config.yaml
n_kv_head: 3
qk_norm: true
attn_scale: 0.125
tie_embeddings: true
parallel_block: false
init_std_o: 0.00548
init_std_down: 0.00548
grad_clip: 1.0
seq_len: 256
MLP neurons of a small language model. Each row is named by its layer, matrix (up: input weights) and neuron, and shows model dimensions 0-127. Each number is 200 + 40 x the weight over its row's rms, rounded and kept within 0 to 999.
After each neuron's rows, "fires after" lists the tokens most often just before its 100 highest values on Wikipedia text that the model never trained on.

L2.up53,139,204,210,161,252,229,174,203,292,214,241,200,140,201,263,164,148,221,200,191,131,187,214,297,161,208,170,192,204,203,224,214,250,202,255,194,226,211,182,170,145,218,222,215,249,137,213,138,180,252,233,178,187,136,232,211,198,127,142,151,244,178,89,201,280,186,228,165,206,204,143,163,287,186,162,202,181,180,179,226,187,236,195,229,163,229,148,226,266,188,225,202,217,164,301,228,142,115,161,203,226,236,180,204,195,162,184,152,189,192,164,204,161,184,156,200,170,218,177,211,238,199,137,197,291,186,211,228
fires after: "ad", " A", " c", "idd", " bl", " st"

L4.up201,203,209,212,135,273,196,252,223,207,211,206,222,204,178,150,227,177,190,243,261,224,194,235,180,229,224,227,135,206,237,132,197,190,210,222,267,198,255,146,247,239,232,238,173,243,220,259,174,231,248,275,185,300,192,189,184,204,240,190,168,141,168,178,167,178,169,219,199,167,208,236,155,261,133,251,160,269,176,135,161,233,130,170,210,179,187,126,166,180,222,236,226,254,149,208,193,134,130,216,228,223,242,200,217,253,124,161,139,243,233,186,241,229,88,213,187,171,261,146,210,199,129,108,148,201,207,232,211
fires after: "T", "D", " c", "B", "nd", " ("

L4.up352,186,221,97,176,211,246,222,174,186,119,251,169,250,156,203,208,182,125,265,196,227,202,172,264,197,231,134,178,226,156,180,215,214,179,211,229,183,75,163,211,217,207,188,151,187,200,219,286,158,230,216,159,167,206,252,197,91,181,214,185,177,134,180,157,236,210,190,227,167,270,262,141,244,156,206,182,198,219,152,204,166,212,209,227,179,158,180,169,203,196,297,231,216,240,302,165,161,123,229,233,221,276,237,216,266,161,242,168,220,206,206,200,224,143,195,170,208,121,237,262,162,234,230,187,231,226,233,217
fires after: ",", "ed", "′", " h", " dec", " repl"

L3.up152,191,175,246,247,275,257,177,179,243,223,141,218,164,231,235,154,118,259,189,219,239,172,179,184,191,156,247,278,221,264,162,223,247,212,254,172,211,191,174,258,210,211,261,228,153,150,179,173,152,146,249,208,227,187,237,216,281,151,136,186,104,176,249,142,171,209,175,189,142,297,231,181,262,254,227,171,162,197,175,88,177,189,162,225,166,236,168,249,222,197,205,232,294,223,251,171,213,210,196,198,231,141,202,195,190,175,177,163,143,239,139,240,212,134,204,147,218,198,189,218,246,243,198,157,219,163,151,224
fires after: " c", "anc", " ex", " sc", "og", "amp"

L9.up10,181,196,159,172,166,275,239,174,204,214,226,215,172,181,253,149,203,171,244,189,105,163,188,269,137,167,267,70,208,158,94,212,200,172,270,162,175,137,193,167,216,222,202,187,191,197,197,204,146,199,155,211,219,276,196,232,158,189,145,191,231,252,221,214,217,176,132,242,270,175,137,162,255,209,247,196,200,211,211,176,126,148,228,208,215,188,155,180,233,176,229,205,218,271,212,244,172,159,262,149,191,189,138,219,182,174,208,193,191,155,245,269,164,162,131,189,155,180,212,201,219,289,123,229,235,176,237,209
fires after: " S", " d", " D", " to", " res", " W"

L3.up468,191,239,216,113,202,274,271,207,145,185,228,175,188,198,213,213,241,178,217,241,255,143,200,207,199,184,208,226,194,161,230,181,229,233,175,272,281,240,222,200,261,270,242,126,177,238,236,156,199,176,196,154,295,235,187,187,161,215,153,171,134,146,216,224,200,171,234,125,150,165,196,179,194,207,213,188,257,239,190,159,173,62,177,209,170,141,83,207,181,222,209,175,188,160,200,232,205,182,162,259,248,225,212,140,247,261,190,203,165,183,193,198,243,208,239,211,194,176,163,198,239,204,230,178,160,167,310,208
fires after: " |", " 1"

L7.up278,164,244,254,223,194,172,235,192,241,235,234,170,155,206,194,207,218,209,128,218,180,205,121,167,216,139,222,143,124,215,213,256,245,248,94,127,216,213,170,275,217,231,190,197,161,241,210,157,278,204,171,142,288,148,277,183,179,252,134,146,144,220,173,226,268,164,154,254,174,208,187,266,249,171,107,129,220,213,180,182,206,179,257,255,184,262,185,229,262,237,186,193,181,197,149,178,183,138,189,174,172,201,301,210,258,194,173,169,197,200,157,182,218,216,197,257,191,221,248,192,204,211,184,139,214,160,163,248
fires after: " in", " of", " C", " during", " p"

L9.up125,148,163,211,206,214,209,248,189,173,159,232,181,184,156,215,261,136,174,296,233,216,192,137,225,145,239,190,259,229,148,136,219,255,318,170,220,134,158,151,191,193,223,186,143,196,214,203,163,169,132,157,257,191,215,166,255,232,236,209,187,122,273,147,268,218,205,171,198,160,174,184,267,210,176,135,251,193,122,218,208,228,203,234,239,160,221,192,204,155,141,211,216,228,162,187,227,177,142,225,124,177,151,190,202,245,205,208,118,227,237,192,145,136,219,201,168,154,237,179,179,212,203,245,187,214,247,226,143
fires after: " R", " r", "op", " min", " s"

L4.up294,178,214,207,143,291,246,154,158,138,163,240,185,115,221,243,222,288,209,90,187,194,193,196,197,207,234,259,205,145,142,188,239,254,265,166,195,176,244,211,192,152,246,224,160,238,160,223,207,222,181,186,209,173,200,211,212,268,239,163,250,152,192,139,167,242,199,207,251,269,196,200,278,216,149,204,213,214,147,179,181,176,168,244,187,143,235,196,230,199,171,212,168,186,230,170,183,169,196,214,193,106,181,183,211,247,245,204,118,183,242,147,199,205,198,212,200,279,142,207,225,195,187,186,165,197,189,172,204
fires after: " C", "á", "ic", "i", "P", " t"

L2.up457,136,204,201,155,170,259,192,237,161,199,238,187,148,218,219,263,119,201,204,176,179,228,173,213,193,209,163,142,194,265,147,189,242,200,189,196,260,143,265,148,189,225,234,190,199,223,161,223,160,244,204,191,189,199,193,203,225,177,195,205,177,289,83,126,205,148,124,119,233,164,222,160,222,179,147,89,205,184,155,217,252,242,173,258,182,222,167,101,169,211,203,250,255,248,197,261,161,181,226,162,233,175,185,173,204,216,187,224,220,235,155,207,236,197,209,225,238,141,222,194,228,210,144,143,154,170,217,282
fires after: " 196", " 199", " 195", " 198", " 187"

L7.up4,235,178,204,195,198,211,144,208,213,214,230,268,117,179,169,155,286,116,175,175,189,230,181,258,158,242,216,227,224,218,152,149,226,193,205,169,197,107,202,223,241,211,315,227,282,223,237,191,206,236,264,194,151,201,191,186,205,234,202,189,215,228,262,254,171,182,175,231,148,155,139,199,214,209,166,150,236,159,176,109,215,186,187,229,168,145,202,199,190,213,182,197,281,215,251,146,142,182,257,190,163,336,153,207,237,180,203,213,206,239,177,178,232,219,140,154,160,207,162,306,258,191,258,168,264,226,261,216
fires after: " A", " O", "ode", "C", "one", "c"

L9.up277,213,198,165,179,173,206,238,181,221,232,196,216,182,255,228,149,211,191,162,288,297,192,158,173,150,211,154,173,242,184,186,194,186,203,183,182,208,132,242,258,239,238,246,183,240,208,257,113,225,198,197,158,219,235,168,178,159,283,211,144,162,175,231,273,219,215,258,144,215,224,214,150,202,187,168,246,271,240,134,215,267,220,278,140,153,230,225,205,212,161,227,214,133,147,215,229,144,211,218,158,181,205,196,217,210,235,249,224,259,165,258,214,192,159,299,169,153,143,152,188,117,203,220,195,193,191,176,210
fires after: " r", " b", " B", " (", " R"

L4.up135,184,274,192,211,214,235,236,117,151,230,210,186,224,185,167,244,173,159,200,191,224,129,215,149,232,137,179,168,179,195,178,207,222,227,257,184,204,190,143,205,200,246,190,225,228,226,303,214,243,215,164,160,168,192,203,206,128,256,175,155,259,209,193,194,194,220,167,224,226,188,180,214,149,256,314,210,204,207,176,190,196,199,151,192,159,189,178,190,221,178,180,153,192,127,218,184,218,151,174,219,205,266,227,144,256,151,195,147,179,292,179,210,213,188,275,224,173,243,247,223,210,246,117,170,196,222,195,210
fires after: " |", " ", " 7", " 4", " 6", "%"

L4.up160,171,213,228,247,216,229,160,143,216,259,156,204,211,213,186,231,175,226,233,299,259,223,205,133,167,226,207,214,158,206,190,141,208,120,245,239,212,122,235,202,215,247,190,184,273,227,196,183,169,233,171,234,153,221,277,197,215,213,189,173,181,211,158,214,284,115,171,189,122,228,138,282,188,200,206,157,181,234,215,141,231,154,212,224,195,191,178,240,197,166,217,172,180,199,133,252,242,187,145,222,184,188,185,206,253,179,229,91,196,261,201,215,191,215,197,157,223,198,224,197,167,256,207,166,177,221,237,122
fires after: "\n", " l", "E", " c", "-", "|---|---|---|---"

L7.up409,193,254,205,213,180,247,221,184,161,161,218,169,255,209,197,242,222,151,228,205,217,252,209,193,168,122,223,244,307,159,206,205,243,312,148,171,157,133,215,188,189,232,233,187,228,257,221,141,209,234,165,222,161,168,190,207,104,228,234,225,216,247,254,308,220,149,146,136,204,186,241,218,204,262,217,138,260,154,157,171,223,154,238,242,159,216,232,233,230,184,170,197,183,209,202,136,226,208,234,161,159,213,184,158,239,231,216,180,165,242,190,197,138,214,189,68,199,180,230,151,143,259,235,185,300,225,188,176
fires after: " |", " p", " P", " the", " cons"

L7.up100,178,211,217,237,177,221,252,153,191,163,167,177,172,162,185,161,155,196,182,206,255,206,211,223,225,165,233,204,234,180,213,204,310,207,139,219,196,169,243,191,249,254,188,234,280,169,219,266,247,326,247,146,234,169,260,241,148,222,199,182,243,200,171,176,216,155,197,186,197,136,179,170,161,195,183,156,251,216,176,188,155,158,238,229,240,202,218,203,186,155,311,210,190,171,192,233,177,153,204,270,225,213,204,149,287,189,248,182,196,188,222,229,205,185,192,131,240,222,197,175,192,224,189,181,156,162,193,179
fires after: " |", " was", ":", " would"

L7.up541,242,132,209,81,210,229,186,153,198,206,182,132,172,130,188,210,216,235,244,242,227,169,225,231,193,144,205,193,184,252,228,234,225,158,220,236,193,214,265,198,182,237,248,168,152,172,149,140,196,161,231,259,224,108,232,249,254,229,121,152,157,235,235,154,178,159,252,195,236,187,193,247,197,171,202,246,173,197,179,157,231,180,162,167,136,223,249,153,188,188,278,217,228,219,243,167,149,209,211,242,227,195,191,217,208,213,252,182,193,193,168,208,200,254,156,128,184,205,184,134,174,205,217,165,259,176,244,177
fires after: "b", " At", "g", " at", "amb", "out"

L9.up384,169,202,192,213,168,200,271,130,217,210,185,126,233,197,153,207,169,199,147,200,208,232,221,231,179,177,229,255,166,172,215,186,255,189,265,231,257,181,177,270,233,228,229,294,243,150,213,229,158,253,184,224,234,168,184,223,169,279,188,168,231,145,110,230,233,193,159,137,215,230,246,208,222,253,202,222,147,230,160,135,264,208,186,184,159,151,178,142,165,199,260,203,195,139,226,174,189,264,203,146,176,258,166,205,218,262,176,181,215,240,218,173,199,135,276,176,176,163,225,152,210,195,275,199,237,251,201,202
fires after: "\n", "-", " sim", " B", "20"

L7.up537,239,218,122,196,164,208,209,105,208,150,234,187,210,122,269,227,183,138,215,135,264,209,221,208,147,225,172,188,197,155,231,179,250,144,190,213,178,189,242,195,239,210,193,167,278,267,206,142,229,259,160,234,202,254,191,188,171,203,135,219,208,188,108,211,181,163,275,217,194,192,227,251,226,192,193,196,196,129,153,270,174,243,162,213,195,251,159,194,260,166,260,239,165,170,261,190,224,117,159,185,258,236,176,177,183,197,227,170,149,190,196,205,170,201,226,111,211,201,185,207,177,207,208,197,218,181,180,261
fires after: " sp", " sh", " fl", " min", " L", " kn"

L7.up504,166,189,135,127,197,265,222,143,224,261,227,171,174,124,225,174,166,163,128,169,210,255,139,213,199,169,219,187,178,205,231,216,204,231,187,186,184,206,190,250,179,265,152,147,251,229,169,127,168,218,208,170,195,214,222,210,183,193,176,269,159,191,173,164,193,250,146,181,242,177,247,176,215,190,184,195,261,163,200,178,195,210,177,198,215,240,177,202,208,169,210,220,206,189,118,141,227,139,231,154,142,214,225,176,287,149,230,187,152,264,245,245,223,189,302,154,230,135,208,225,171,266,241,212,264,162,148,158
fires after: " s", " H", " t", " m", " W"

L9.up375,201,204,178,180,216,303,212,87,194,220,202,217,140,220,226,250,227,235,311,193,210,141,173,202,205,222,211,193,190,210,241,220,171,221,215,242,226,230,174,167,214,222,213,154,235,278,243,204,201,194,175,187,179,160,316,169,252,194,138,216,250,208,232,212,279,147,203,153,158,221,178,230,237,233,198,262,212,193,250,143,220,162,262,275,180,255,200,208,197,165,187,257,222,205,235,191,211,231,244,192,172,128,160,223,183,155,175,165,240,227,154,152,144,91,175,219,221,190,210,198,219,257,175,169,208,223,157,162
fires after: "′", "T", " mi", " Ab", "7", "0"